python train.py --n_head=6 --init="normal" --optimizer="adamw" --warmup_steps=554 --schedule="wsd" --final_lr_fraction=0.1 --steps=9818 --dataset="wikipedia_en"
MLP neurons of a small language model. Each row is named by its layer, matrix (up: input weights) and neuron, and shows model dimensions 64-191. Each number is 200 + 20 x the weight over its row's rms, rounded and kept within 0 to 999.
After each neuron's rows, "fires on" lists the tokens most often at its 100 highest values on Wikipedia text that the model never trained on.

L10.up675,171,200,198,171,223,199,201,217,215,181,218,223,218,192,201,212,173,214,216,215,209,183,186,216,198,213,217,181,208,203,211,192,212,186,220,211,184,213,228,190,166,187,217,167,176,212,203,201,213,175,212,198,187,195,166,156,198,207,225,232,162,232,218,197,205,165,199,172,198,184,156,219,195,197,247,204,203,220,182,194,230,183,182,205,183,220,185,200,202,209,211,202,208,211,232,193,199,233,189,184,191,228,221,235,234,187,222,231,202,185,196,181,216,171,221,210,196,188,199,202,201,223,192,189,189,212,174,215
fires on: "ie", "ate", "e"

L10.up1236,165,201,187,204,263,200,203,184,168,228,186,230,184,189,206,190,209,234,191,193,203,199,167,232,195,194,184,181,203,194,211,231,172,187,168,196,198,226,196,207,207,178,202,176,186,204,143,211,221,234,221,225,198,241,209,195,213,194,223,184,179,214,208,195,184,226,204,202,206,200,217,180,181,236,205,204,222,235,204,206,208,189,189,161,216,177,220,187,187,208,204,205,205,234,203,223,204,170,247,230,189,202,185,218,207,191,226,218,192,212,203,223,215,205,183,195,195,193,209,193,205,257,191,198,223,209,184,190
fires on: "=", " b", ":", " /", " disc", " ex"

L9.up249,188,206,210,214,233,175,172,219,194,177,202,174,225,205,227,194,202,204,186,203,178,193,172,230,194,183,218,170,243,196,156,189,197,209,229,207,253,225,227,193,197,142,200,183,197,213,219,246,203,229,185,195,199,197,214,206,207,199,247,195,226,191,208,179,213,199,185,219,197,206,188,201,194,235,192,179,181,200,186,215,227,186,157,219,172,253,199,192,201,202,185,188,197,203,202,213,166,183,207,177,175,199,217,203,223,170,166,204,200,208,199,165,225,183,171,245,190,214,212,191,209,180,188,181,238,196,180,193
fires on: "ac", "as", "ic", "c"

L17.up749,207,209,182,173,233,236,199,221,193,237,234,235,193,230,209,208,228,221,211,211,209,180,143,199,184,200,196,176,190,195,181,204,187,188,182,193,202,222,167,198,195,161,184,205,211,219,187,198,195,216,205,200,225,185,214,201,186,212,231,198,197,254,206,220,219,223,210,198,257,208,200,180,200,213,199,196,171,172,160,209,196,189,183,198,171,208,226,190,182,200,199,211,199,163,199,193,198,182,202,229,212,202,200,226,197,207,213,223,183,223,198,225,202,213,202,211,211,215,186,206,210,229,183,184,187,215,209,205
fires on: " O", "ro", " ob", " ro", " mon", " o"

L10.up834,175,189,173,210,230,220,195,168,206,176,198,209,187,217,231,190,208,235,224,228,225,231,182,215,198,206,172,217,221,200,193,225,180,178,238,239,218,174,207,182,180,190,197,220,219,211,194,189,196,251,223,208,208,197,225,209,193,223,200,166,212,201,201,189,216,226,179,229,204,183,204,191,186,201,192,157,221,246,172,206,203,222,198,163,185,220,213,214,187,183,189,207,213,194,246,184,159,182,202,231,203,174,177,200,219,179,167,199,192,207,197,163,203,224,183,203,187,176,171,180,198,228,183,175,214,205,254,189
fires on: " con", "-", " st", " ac", " compet", " trans"

L17.up552,208,214,209,196,191,175,182,222,187,233,195,200,220,200,205,182,200,182,204,222,197,195,155,181,182,189,220,176,193,238,225,224,200,187,166,189,201,199,198,210,193,223,191,173,167,199,192,239,207,179,211,167,202,219,190,193,226,190,216,170,180,232,183,174,187,210,173,187,219,194,187,237,170,180,184,192,201,220,199,206,223,196,172,199,199,191,229,206,204,190,196,217,212,167,145,195,209,209,216,209,212,227,258,167,186,203,199,192,186,200,233,192,213,206,198,189,194,217,182,215,184,177,196,200,146,206,229,230
fires on: "im", "w", "u", "am"

L10.up87,172,176,190,186,240,202,234,191,202,209,195,233,219,223,215,184,214,213,189,219,208,236,209,179,217,237,215,178,199,231,180,206,211,205,200,215,234,219,186,181,208,238,193,207,225,202,206,222,208,201,210,212,198,226,188,192,184,220,207,186,216,181,161,205,185,187,156,180,210,232,203,167,216,180,180,174,186,234,202,184,217,211,175,192,189,224,234,203,247,233,173,179,201,157,214,153,207,182,167,211,205,196,218,186,204,210,227,184,192,194,213,204,191,197,212,189,189,223,180,171,205,184,181,216,156,225,209,190
fires on: "ur", " from", " Bur", " Cur", "ul"

L10.up229,193,197,204,189,208,210,187,252,179,203,196,250,206,188,179,199,172,217,191,195,210,207,196,205,203,173,221,188,210,212,199,223,180,168,216,223,181,201,216,212,189,200,192,173,190,216,167,217,202,199,188,218,212,218,181,220,210,203,256,211,173,225,162,191,210,195,209,187,216,202,197,195,186,199,232,194,244,214,165,196,220,222,163,178,198,231,193,204,195,227,220,186,234,245,210,226,174,196,221,204,194,177,202,238,236,195,199,207,196,203,174,212,214,223,170,191,209,171,174,191,205,217,210,191,208,208,207,214
fires on: "R", " de", "e"

L10.up153,173,163,181,169,218,208,224,177,265,195,194,225,198,191,223,161,238,202,205,197,195,251,205,189,221,225,196,211,225,212,190,198,221,219,182,207,201,213,205,196,211,232,191,204,208,196,234,220,205,200,227,181,193,218,207,184,172,235,213,197,218,203,166,193,223,196,132,207,216,163,197,179,204,210,229,198,198,225,229,171,216,196,201,194,211,198,197,198,246,220,191,188,216,226,207,194,172,214,182,221,197,207,210,172,194,207,201,183,198,223,205,204,201,194,220,192,206,177,186,192,214,206,196,195,163,211,180,226
fires on: "ur", " from", "ro", "ra", " dif", " for"

L10.up196,203,193,223,225,244,173,174,177,216,197,214,203,239,184,196,200,272,241,219,166,197,213,190,229,210,202,181,186,160,180,145,188,192,179,182,232,184,193,214,197,192,213,205,188,204,191,197,202,207,196,234,211,203,206,195,208,174,200,205,195,219,227,191,170,204,200,202,241,228,169,190,164,210,199,196,158,231,209,201,205,215,217,205,201,177,206,227,198,231,174,181,199,216,214,193,205,184,224,219,198,190,227,203,186,204,193,210,202,193,184,194,200,211,170,171,190,190,184,199,205,181,230,198,198,219,199,179,218
fires on: ":", " of", "'"

L10.up923,188,191,193,217,239,216,164,186,179,150,196,197,196,218,205,186,203,212,198,226,217,214,189,165,228,184,212,203,229,226,199,218,211,193,241,196,234,199,243,184,188,206,196,216,212,208,173,210,194,201,181,188,205,244,212,218,214,208,219,203,250,219,217,182,192,200,180,233,200,192,223,185,196,190,192,187,201,238,222,181,226,199,187,181,180,208,211,209,209,186,171,208,185,198,201,200,180,211,189,194,197,196,192,144,193,179,186,217,192,182,169,187,207,259,177,211,198,200,192,188,201,225,182,193,207,198,209,207
fires on: "-", " ac"

L9.up911,191,175,179,206,217,199,216,217,166,214,228,208,182,230,205,218,193,178,233,214,170,192,212,176,171,197,218,204,189,187,231,204,195,174,187,217,164,203,198,220,213,214,215,195,210,208,168,184,208,200,178,199,174,236,207,194,223,238,185,186,187,209,174,196,185,168,219,178,236,224,213,176,208,195,180,189,209,213,199,205,212,207,178,176,172,201,200,229,190,197,207,208,204,201,163,194,193,248,224,189,183,194,208,214,193,164,192,195,189,249,200,240,186,195,203,227,201,198,169,192,202,191,221,203,205,225,216,196
fires on: "v", " ev", " av", " der", "ov"

L10.up422,187,198,213,194,232,205,191,223,195,176,212,249,213,234,182,233,206,190,217,221,175,191,220,201,197,208,220,175,207,197,189,186,167,154,203,188,213,181,210,176,184,196,189,190,184,196,151,199,185,189,211,200,222,186,226,223,192,224,247,204,191,222,200,198,191,207,221,220,196,201,196,186,193,199,179,185,245,227,204,169,206,195,188,200,186,217,217,214,219,167,188,206,200,197,203,209,173,190,226,239,174,199,205,200,226,204,149,214,186,187,176,189,203,205,148,211,179,218,164,206,184,195,178,189,193,225,188,177
fires on: "-s", "sp", "e", "se", "gr", "w"

L9.up69,203,192,241,187,207,204,210,221,207,183,225,245,206,181,178,203,198,209,222,206,211,190,197,187,192,196,214,224,223,209,196,180,174,169,189,194,178,197,200,212,209,207,214,209,171,197,148,219,205,205,204,205,190,189,201,167,212,231,205,196,168,205,207,189,189,201,210,203,210,199,173,220,190,213,186,175,235,242,186,204,215,203,171,191,183,204,209,210,229,208,212,199,199,218,218,203,169,196,248,227,158,200,215,202,225,192,199,176,184,198,188,252,201,197,181,199,191,196,183,223,226,249,193,183,180,188,210,173
fires on: "L", "R", " L", "n"

L10.up744,170,176,138,186,200,181,200,209,191,183,210,169,189,209,221,247,196,195,177,193,203,204,229,198,202,189,239,220,194,201,193,216,213,195,207,205,201,215,205,176,194,227,189,186,205,214,193,188,219,194,210,182,205,212,230,200,149,185,213,143,222,211,196,194,189,223,201,211,227,195,205,207,211,187,193,184,206,214,214,201,182,212,183,180,179,212,219,187,169,202,208,205,208,186,161,233,191,173,201,212,185,237,227,202,173,206,199,194,181,228,192,202,188,202,200,225,220,255,188,189,198,222,214,214,225,221,217,174
fires on: " ", " \"", ",", "ad"

L10.up1382,181,177,206,220,236,214,191,178,256,206,179,235,190,182,176,180,189,199,206,220,222,231,212,217,202,190,202,201,225,202,197,200,213,189,184,209,181,192,197,217,204,226,204,180,187,228,183,213,208,188,244,203,236,232,180,197,182,208,214,212,214,217,159,176,227,160,202,213,203,165,190,202,187,200,218,208,193,203,207,187,204,164,208,166,193,197,200,241,205,202,204,194,222,194,251,211,198,216,161,204,218,175,196,216,232,191,224,192,196,232,201,193,211,192,165,197,200,166,227,199,219,147,209,181,172,200,244,212
fires on: "-", ":", " -", " |", " hold"

L10.up692,183,194,165,199,202,215,171,205,205,208,195,197,214,263,216,206,208,206,210,200,236,230,183,194,166,176,190,218,215,203,212,214,232,182,206,217,208,219,195,210,203,165,186,195,166,225,195,235,205,176,204,210,204,197,203,172,217,214,209,201,183,178,191,176,213,190,178,231,176,190,191,208,176,164,177,178,209,212,215,197,209,195,155,161,178,190,230,197,202,220,208,223,213,187,208,188,218,216,206,243,217,246,205,233,222,198,202,194,190,227,220,214,220,205,187,222,177,203,227,204,216,229,173,194,223,241,206,208
fires on: "ast", " Grand", " Atl", " post", " Super", " sub"

L10.up1234,207,181,218,183,225,202,231,185,206,217,198,220,204,191,235,199,214,207,209,212,200,217,186,162,233,197,218,166,177,227,168,231,226,182,192,201,194,219,243,170,198,161,170,184,216,201,206,203,181,202,200,218,193,205,204,203,206,227,211,182,184,202,158,207,234,213,151,177,196,205,219,197,207,239,182,180,221,184,189,174,194,204,207,167,202,199,211,174,240,220,182,177,198,219,217,208,194,172,212,198,199,188,208,177,213,230,185,185,191,200,197,203,209,200,206,192,206,232,221,172,224,182,194,181,215,204,203,194
fires on: " ex", " Ex", " pro", " Pan", " cons", " Pro"

L9.up1532,168,190,172,168,247,211,211,197,202,227,187,235,189,217,198,166,214,193,187,190,222,201,176,175,189,240,192,174,178,219,184,196,224,176,211,196,239,201,216,208,208,167,183,185,222,182,228,192,199,190,213,252,214,170,217,201,212,262,224,179,198,226,198,213,204,215,202,217,173,190,182,198,200,208,202,169,212,181,153,187,199,191,171,194,220,198,197,171,215,243,186,209,178,183,205,160,182,175,185,232,178,195,235,205,208,237,190,185,188,185,175,205,200,189,209,209,218,220,231,221,206,209,214,210,180,202,222,181
fires on: "ro", " ro", " Cro", " pro", " Pro", "Pro"

L10.up525,189,199,175,197,191,210,173,215,213,180,182,223,226,219,201,218,247,190,214,176,201,181,223,210,220,213,187,225,159,213,194,203,203,182,229,225,226,161,220,228,188,225,172,175,203,243,241,196,201,167,223,192,229,177,213,203,193,222,219,201,199,209,192,191,206,185,211,225,218,153,206,189,193,178,209,199,210,228,221,174,196,169,180,185,182,189,190,205,196,192,207,224,203,203,196,226,191,193,211,201,190,236,213,197,186,195,169,173,190,220,212,184,201,221,207,225,180,214,219,206,225,230,208,194,205,228,209,228
fires on: "en", "ate", "it", "er", "lish", "ove"

L9.up679,223,174,224,179,171,178,204,214,192,243,216,209,181,182,224,221,199,190,176,183,216,210,194,218,218,208,178,222,205,203,216,177,197,188,182,204,188,202,168,205,201,223,216,165,191,200,206,203,231,231,206,223,194,186,209,178,203,197,178,208,169,238,150,192,178,182,227,165,226,193,174,208,186,210,215,203,228,167,216,183,188,233,192,200,188,242,226,188,180,204,213,215,197,193,200,195,170,210,203,208,210,195,208,200,207,230,178,188,191,214,196,239,194,234,204,220,214,231,206,259,210,199,208,208,152,187,204,228
fires on: "W", " re", " and", "E", "stru", " or"

L9.up849,216,208,195,187,177,171,211,224,220,246,199,182,227,218,195,200,211,199,160,188,211,248,216,185,213,196,157,217,197,214,204,218,201,167,198,239,200,190,236,176,205,168,171,180,196,237,223,189,259,211,186,224,206,186,210,187,209,195,194,170,181,187,169,179,214,177,212,199,218,191,218,175,207,229,176,188,225,193,210,185,217,227,182,179,194,217,271,199,217,189,172,217,210,181,209,185,214,203,198,225,205,235,204,215,156,206,190,193,190,230,214,243,204,208,199,218,203,194,236,206,196,169,208,194,202,184,209,198
fires on: " up", " September", " and", "day", ",", "ound"

L17.up1207,171,199,241,197,232,150,193,180,232,228,172,198,228,204,233,216,190,211,172,170,227,211,159,182,188,203,214,199,189,190,209,235,190,209,219,202,200,195,229,216,192,181,205,191,172,176,187,252,192,203,222,183,225,218,192,197,231,241,217,211,207,239,200,210,219,229,183,213,187,179,200,225,189,176,250,173,179,182,193,174,204,190,199,201,229,187,186,202,190,222,198,239,196,177,208,219,194,204,212,195,188,233,181,218,233,231,190,236,184,232,231,206,216,187,174,191,188,203,203,210,223,192,226,223,186,207,210,191
fires on: " pl", " G", "le", " e", " occ", " dis"

L10.up1309,169,186,168,197,218,203,178,189,252,210,195,244,227,171,187,208,175,183,214,229,190,209,188,187,205,195,192,186,180,224,172,173,182,191,196,218,188,207,190,218,202,200,189,215,203,224,201,216,215,161,209,189,209,164,203,193,226,201,268,207,182,223,202,184,213,205,214,194,181,197,180,208,177,191,229,212,237,191,176,174,211,200,190,175,220,202,195,201,181,233,223,219,223,216,224,186,226,200,170,204,204,185,189,216,221,194,163,197,186,202,199,238,206,212,192,181,191,175,172,212,197,173,176,179,205,180,209,235
fires on: "ust", " Total", "rol", " hold", "ot", "out"

L10.up753,188,162,199,188,222,199,237,193,208,194,192,187,197,172,183,201,227,216,186,171,224,210,206,238,206,208,226,236,189,199,187,232,213,205,184,217,185,206,179,184,188,159,176,205,169,187,171,214,185,212,188,225,180,204,204,209,196,200,197,208,195,200,189,192,224,178,177,233,219,225,211,177,206,205,207,185,207,234,230,190,186,187,188,194,193,178,220,194,215,160,187,203,175,184,204,223,226,197,190,214,183,174,175,229,215,229,218,169,193,211,189,198,212,202,174,220,177,207,205,179,194,204,212,219,196,196,220,215
fires on: " (", "/", " /", "\n", " |\n"

L17.up634,191,171,165,186,176,217,176,206,236,209,206,171,221,182,176,163,195,178,182,177,216,214,191,181,190,210,203,221,181,214,245,193,188,200,213,229,178,177,221,234,183,185,180,199,205,217,215,189,215,204,218,228,213,197,209,173,226,255,218,227,215,213,215,162,196,204,207,228,219,205,177,210,180,212,198,193,222,194,185,227,218,184,177,168,196,199,202,217,184,236,182,220,217,228,220,244,215,155,203,208,203,225,179,197,237,173,215,221,188,175,167,185,195,192,171,200,187,190,262,207,203,190,208,195,188,198,210,230
fires on: "ot", "et", "er", "C", " I", " by"

L17.up211,187,208,199,171,210,198,195,208,232,205,257,175,204,193,208,238,184,185,187,204,214,221,188,177,194,223,201,221,208,202,188,231,213,211,176,185,198,257,179,230,244,212,210,180,182,188,236,183,206,196,216,185,178,199,207,157,194,200,177,203,167,187,185,189,183,228,192,188,213,206,192,178,186,204,177,176,201,215,195,185,189,192,179,192,164,237,194,190,209,180,250,185,220,199,197,215,192,148,260,213,186,191,213,206,184,214,195,214,201,185,228,187,203,237,182,257,215,205,242,189,184,210,188,185,221,234,231,207
fires on: "m", "p", " |", " M", " B", "en"

L10.up509,197,201,167,182,205,190,225,189,213,168,195,189,207,237,194,182,241,215,196,197,212,192,231,229,191,211,201,237,151,192,213,185,225,194,206,214,178,205,129,201,199,219,195,189,203,190,195,192,209,188,202,228,198,194,182,203,216,214,185,188,199,205,222,176,184,211,160,211,211,184,212,185,221,179,150,195,204,192,236,219,175,210,198,189,211,195,216,180,229,159,193,222,209,163,198,211,239,250,206,215,208,195,194,220,181,205,191,202,187,193,173,216,203,213,177,232,207,235,166,209,190,183,218,187,203,209,236,198
fires on: " (", " /", " +", " −", "-", "{"

L9.up117,183,188,193,157,191,194,197,202,203,174,195,257,199,213,188,223,173,199,184,220,186,188,200,200,167,211,228,205,208,180,191,191,143,183,172,211,196,190,209,205,195,218,199,135,222,194,165,186,216,222,201,193,204,190,207,208,224,197,189,211,223,227,190,217,199,201,209,191,184,211,190,200,195,227,193,223,213,210,183,190,196,202,168,180,171,238,201,248,204,228,211,220,221,213,212,217,156,197,209,182,199,198,236,193,246,216,185,191,190,205,194,210,229,187,166,210,206,232,207,217,216,193,199,207,202,223,207,198
fires on: " No", "R", "L", " no", "Ch", " A"

L10.up1335,197,172,238,192,193,197,196,203,201,222,210,233,213,192,199,206,196,220,196,199,220,195,210,170,177,173,204,225,198,205,205,222,211,218,181,220,175,191,196,172,198,239,190,213,156,183,164,217,207,194,209,192,192,217,201,205,173,193,194,181,164,193,178,212,196,191,198,200,194,210,202,213,193,170,205,231,209,229,195,188,207,161,174,191,215,180,232,178,218,193,206,191,221,197,195,159,201,213,211,208,231,197,227,234,183,196,209,202,188,217,224,199,233,222,209,214,158,196,202,201,201,203,202,196,161,182,198,231
fires on: "w", "se", " Pl", "erv"

L10.up1384,150,162,208,190,234,193,196,171,230,204,215,227,209,187,194,225,193,206,228,211,223,228,198,227,210,185,205,183,202,213,184,194,173,208,231,238,185,221,205,208,206,214,213,189,201,227,184,240,215,165,207,193,222,204,195,182,218,205,240,179,206,219,204,193,169,206,194,193,211,194,172,190,188,190,216,185,175,202,176,208,190,195,176,183,191,186,176,235,193,212,201,210,195,221,187,210,189,215,192,186,188,201,166,219,252,194,181,205,192,245,200,212,213,192,194,180,180,194,204,215,194,182,182,192,183,196,202,224
fires on: " g", " hold"

L10.up382,149,206,198,217,201,194,200,214,179,167,194,176,205,216,192,221,202,247,230,221,208,219,144,212,193,188,186,187,243,203,164,235,174,202,227,240,175,175,230,162,186,201,199,211,186,227,175,232,206,175,215,185,210,192,210,223,210,218,250,180,209,239,191,208,165,238,184,202,173,191,219,187,194,230,189,187,225,237,177,213,190,170,141,200,197,219,215,213,176,225,188,205,201,165,213,200,185,185,204,205,207,216,207,267,199,221,175,200,187,228,191,199,220,232,166,195,166,175,216,191,198,198,196,190,194,219,214,203
fires on: "ac", "ran", " ent", " con", "led"

L17.up284,209,175,200,171,179,198,190,180,202,238,220,195,228,186,202,211,159,181,195,239,209,199,207,209,207,186,206,178,175,208,206,220,204,176,199,212,180,187,224,181,197,226,169,189,207,192,220,218,200,228,217,214,213,237,203,187,209,207,191,191,219,155,205,169,198,177,181,202,207,202,192,205,200,203,191,187,183,172,213,182,199,227,203,203,184,225,235,204,227,189,221,245,195,167,215,208,166,238,190,204,215,201,201,202,177,234,185,224,183,233,182,209,201,213,210,194,189,185,197,210,209,194,206,215,189,204,192,221
fires on: " and", ",", " the"

L10.up1199,185,170,206,194,215,180,238,192,229,175,221,192,212,216,216,159,183,217,188,195,184,234,181,223,210,219,210,158,274,229,187,194,187,245,190,198,190,216,183,231,207,211,174,189,196,187,183,203,210,215,176,231,212,226,182,185,196,228,229,187,219,198,175,206,209,171,182,221,203,187,175,199,182,213,226,201,190,226,201,210,197,194,212,222,204,203,204,187,221,176,189,196,176,201,214,245,170,180,191,165,211,188,202,197,233,233,209,185,203,237,213,159,204,172,175,218,192,219,162,152,184,182,227,209,204,234,184,189
fires on: ".", "ts", "is", "D", "-", "as"

L17.up1261,201,168,214,184,242,225,163,232,235,234,206,199,180,217,217,223,214,199,183,181,197,155,216,201,217,205,215,197,237,211,197,253,193,202,175,182,149,214,209,193,177,181,197,198,177,196,209,227,198,218,213,216,249,187,189,216,197,249,239,195,177,255,167,207,181,202,190,223,222,187,204,174,211,182,176,181,203,171,173,175,174,174,200,160,212,190,220,224,194,240,195,208,228,178,227,225,203,191,169,206,196,195,216,218,229,206,174,233,180,160,247,249,225,208,185,209,197,186,194,217,226,179,211,217,169,176,200,182
fires on: " e", "re", " dis", "urch", " c", " me"

L10.up1151,185,193,179,207,211,163,182,234,186,181,195,169,201,214,223,217,212,207,185,212,170,189,162,197,215,176,213,189,222,209,167,230,169,190,222,211,185,207,195,161,193,172,197,206,160,208,191,219,211,198,202,200,193,216,198,213,237,203,215,198,224,192,185,190,205,230,208,198,195,212,226,211,211,222,178,173,186,206,205,161,207,188,182,180,193,181,226,181,184,206,189,207,200,181,191,277,182,226,186,197,180,227,201,172,208,201,193,216,187,218,185,208,217,220,173,211,169,234,215,203,195,169,195,181,239,209,224,210
fires on: "ac", " ac", " Mac"

L3.up787,174,225,190,208,203,213,193,204,224,223,218,230,214,216,225,196,206,221,178,235,178,213,196,211,149,224,189,140,198,182,196,163,178,171,185,184,212,226,167,227,215,197,201,221,204,200,203,188,201,193,185,190,196,206,195,226,212,170,203,191,200,188,185,196,197,233,199,239,207,179,212,171,206,192,221,181,202,214,202,198,218,220,225,161,190,210,226,214,175,189,226,246,196,211,204,230,209,198,181,251,182,226,204,205,206,180,219,197,197,197,187,209,211,162,183,171,190,165,172,207,161,201,208,215,224,259,200,213
fires on: " dist", " hig", " elect", " Apps", " To", " inst"

L17.up363,209,185,181,192,180,189,209,222,228,173,189,220,212,204,170,187,154,190,208,215,209,204,185,206,210,223,235,193,199,241,204,207,143,220,183,215,231,209,212,239,201,198,220,133,219,182,187,211,211,183,189,236,207,210,211,160,209,248,212,205,246,223,215,198,203,204,203,237,198,187,205,188,185,179,223,187,191,196,178,227,228,195,206,186,191,216,180,208,204,213,158,194,205,186,183,217,195,180,188,188,201,244,196,171,233,207,169,229,199,232,200,162,223,177,186,193,202,195,226,208,167,178,231,214,228,198,207,191
fires on: ".", " \"", "et", "-", " rec", "C"

L3.up275,182,197,203,162,242,177,190,220,178,167,167,223,197,239,219,226,179,222,215,240,205,200,211,208,221,200,196,148,195,221,184,246,175,188,191,203,177,208,206,185,193,209,163,178,187,230,171,241,197,221,204,180,200,222,175,218,218,244,226,192,194,213,172,190,193,196,195,171,243,191,206,195,206,217,206,189,211,246,184,176,191,199,210,172,210,208,193,200,216,237,196,195,228,210,215,205,157,194,179,170,217,191,230,230,240,209,202,192,192,211,184,215,212,209,174,182,192,214,180,202,218,217,203,186,168,214,217,202
fires on: " De", " de", " Ne", " Je", " Ge", " Pe"

L10.up238,208,197,172,175,206,177,193,173,186,196,257,178,211,233,223,205,198,185,231,172,209,197,185,221,175,220,236,200,211,160,156,167,215,179,195,203,216,214,188,167,208,188,172,214,203,178,193,203,198,201,177,214,212,178,206,203,179,217,232,167,212,233,212,204,230,193,187,211,175,186,196,221,195,192,166,168,245,164,220,178,225,196,177,186,170,215,207,195,157,213,189,214,185,173,200,230,205,232,206,220,189,208,226,189,219,234,205,213,194,199,185,211,207,184,196,210,194,248,163,178,186,203,199,213,194,229,213,200
fires on: " pr", " The", " San", " Los"

L3.up563,172,210,184,221,168,211,195,191,226,168,206,190,222,230,194,217,195,203,227,210,182,244,225,209,177,193,182,184,221,189,175,171,185,156,205,217,189,204,183,207,230,187,190,199,208,225,197,205,189,204,202,170,228,176,194,210,187,190,189,187,199,205,210,190,207,216,163,193,198,175,178,161,202,183,216,170,213,199,212,141,273,232,169,194,193,223,200,233,214,197,204,227,206,187,194,247,171,188,188,237,183,185,217,204,186,214,171,204,192,218,195,244,185,205,178,194,203,192,205,201,181,190,206,196,181,199,194,180
fires on: " over", " inst", " dist", " th", " str"

L17.up114,205,209,193,167,172,207,234,209,213,200,228,186,214,199,169,183,194,207,201,223,193,194,200,235,192,167,213,183,184,242,217,207,213,169,152,200,222,191,189,198,219,219,166,189,194,228,186,180,203,152,164,225,174,218,217,186,211,216,234,192,150,251,209,172,193,216,206,175,223,220,204,258,202,225,190,209,199,206,173,204,198,222,229,199,171,188,215,168,175,236,198,217,208,217,170,198,160,220,232,201,211,201,202,160,187,184,211,200,189,200,200,211,219,195,209,182,211,183,186,220,164,210,181,176,201,209,231,213
fires on: "ab", "at", "im", "u", "id", "ow"

L10.up972,202,174,170,217,198,196,230,191,205,214,198,182,226,206,214,210,199,214,238,168,222,183,215,180,214,191,198,166,183,190,203,178,240,192,204,190,212,219,234,210,205,183,207,196,187,203,184,224,185,226,233,193,183,212,227,183,200,198,192,208,191,209,223,202,198,195,175,172,207,229,185,230,202,209,191,181,210,238,165,213,193,199,194,202,178,223,221,190,234,186,192,208,165,229,197,193,223,188,211,204,217,209,204,192,213,211,208,240,197,212,220,177,201,219,199,206,190,235,206,232,192,206,226,193,204,211,169,204
fires on: " film", "h", " album", " election", " Film"

L17.up91,228,158,190,189,216,206,227,208,196,224,192,213,204,229,219,205,204,208,205,233,187,214,174,163,210,180,213,204,185,199,205,207,217,180,175,203,221,215,172,224,181,213,194,182,154,197,187,205,211,189,217,226,215,195,197,159,202,207,218,220,193,177,169,212,185,217,212,203,217,209,178,208,205,201,210,193,184,159,206,188,205,215,197,182,215,188,240,225,196,225,208,242,235,195,218,176,167,211,208,225,205,193,215,171,239,197,195,194,191,203,215,188,188,222,211,200,177,163,203,202,217,181,209,219,193,191,154,261
fires on: "ur", "od", "id", " the", "all", "ou"

L9.up5,205,207,168,198,191,195,197,242,190,187,184,198,213,241,204,232,197,186,199,179,189,211,237,228,183,210,173,216,218,193,171,198,147,205,234,211,225,221,191,200,197,196,146,187,207,205,215,233,204,198,187,175,215,168,198,215,189,195,223,185,157,217,207,160,180,227,205,227,202,160,207,182,186,193,188,179,262,259,227,177,202,203,189,194,166,244,221,197,185,181,205,203,205,217,206,194,200,244,205,224,208,211,237,217,191,213,191,170,190,205,215,215,217,197,199,197,202,218,198,190,207,238,190,208,221,239,170,179
fires on: " go", "ove", "ave", "ote", "ate", " relation"

L10.up430,202,216,196,207,237,203,187,179,191,176,222,214,213,216,196,234,209,221,193,223,168,187,194,222,188,214,187,168,182,186,214,201,184,197,159,211,180,187,209,228,196,195,195,186,207,208,176,195,207,191,201,210,190,217,177,184,202,187,195,209,217,242,198,189,166,168,214,235,227,145,169,181,214,210,186,207,201,217,229,209,216,172,223,210,185,237,187,189,226,179,183,212,205,214,191,192,190,214,224,185,184,201,210,170,183,167,175,209,194,205,216,214,224,184,190,222,179,179,203,220,214,269,176,195,260,192,186,200
fires on: "'s", "-", " on", ":", " -"

L10.up1043,172,182,211,209,187,170,201,217,186,220,259,162,205,234,209,170,176,177,224,179,228,225,244,177,154,191,175,235,177,219,210,181,187,174,158,205,173,174,170,189,197,230,213,202,193,212,183,221,220,191,165,208,182,228,204,209,224,208,187,199,182,178,214,203,174,215,235,224,218,227,182,220,192,185,198,198,220,217,203,220,178,223,206,183,223,222,183,203,183,186,232,183,176,192,199,225,194,226,195,219,203,230,215,185,176,158,198,193,188,222,183,222,199,181,212,236,167,176,199,212,185,176,190,200,226,233,221,188
fires on: " v", " V", "v", "ov"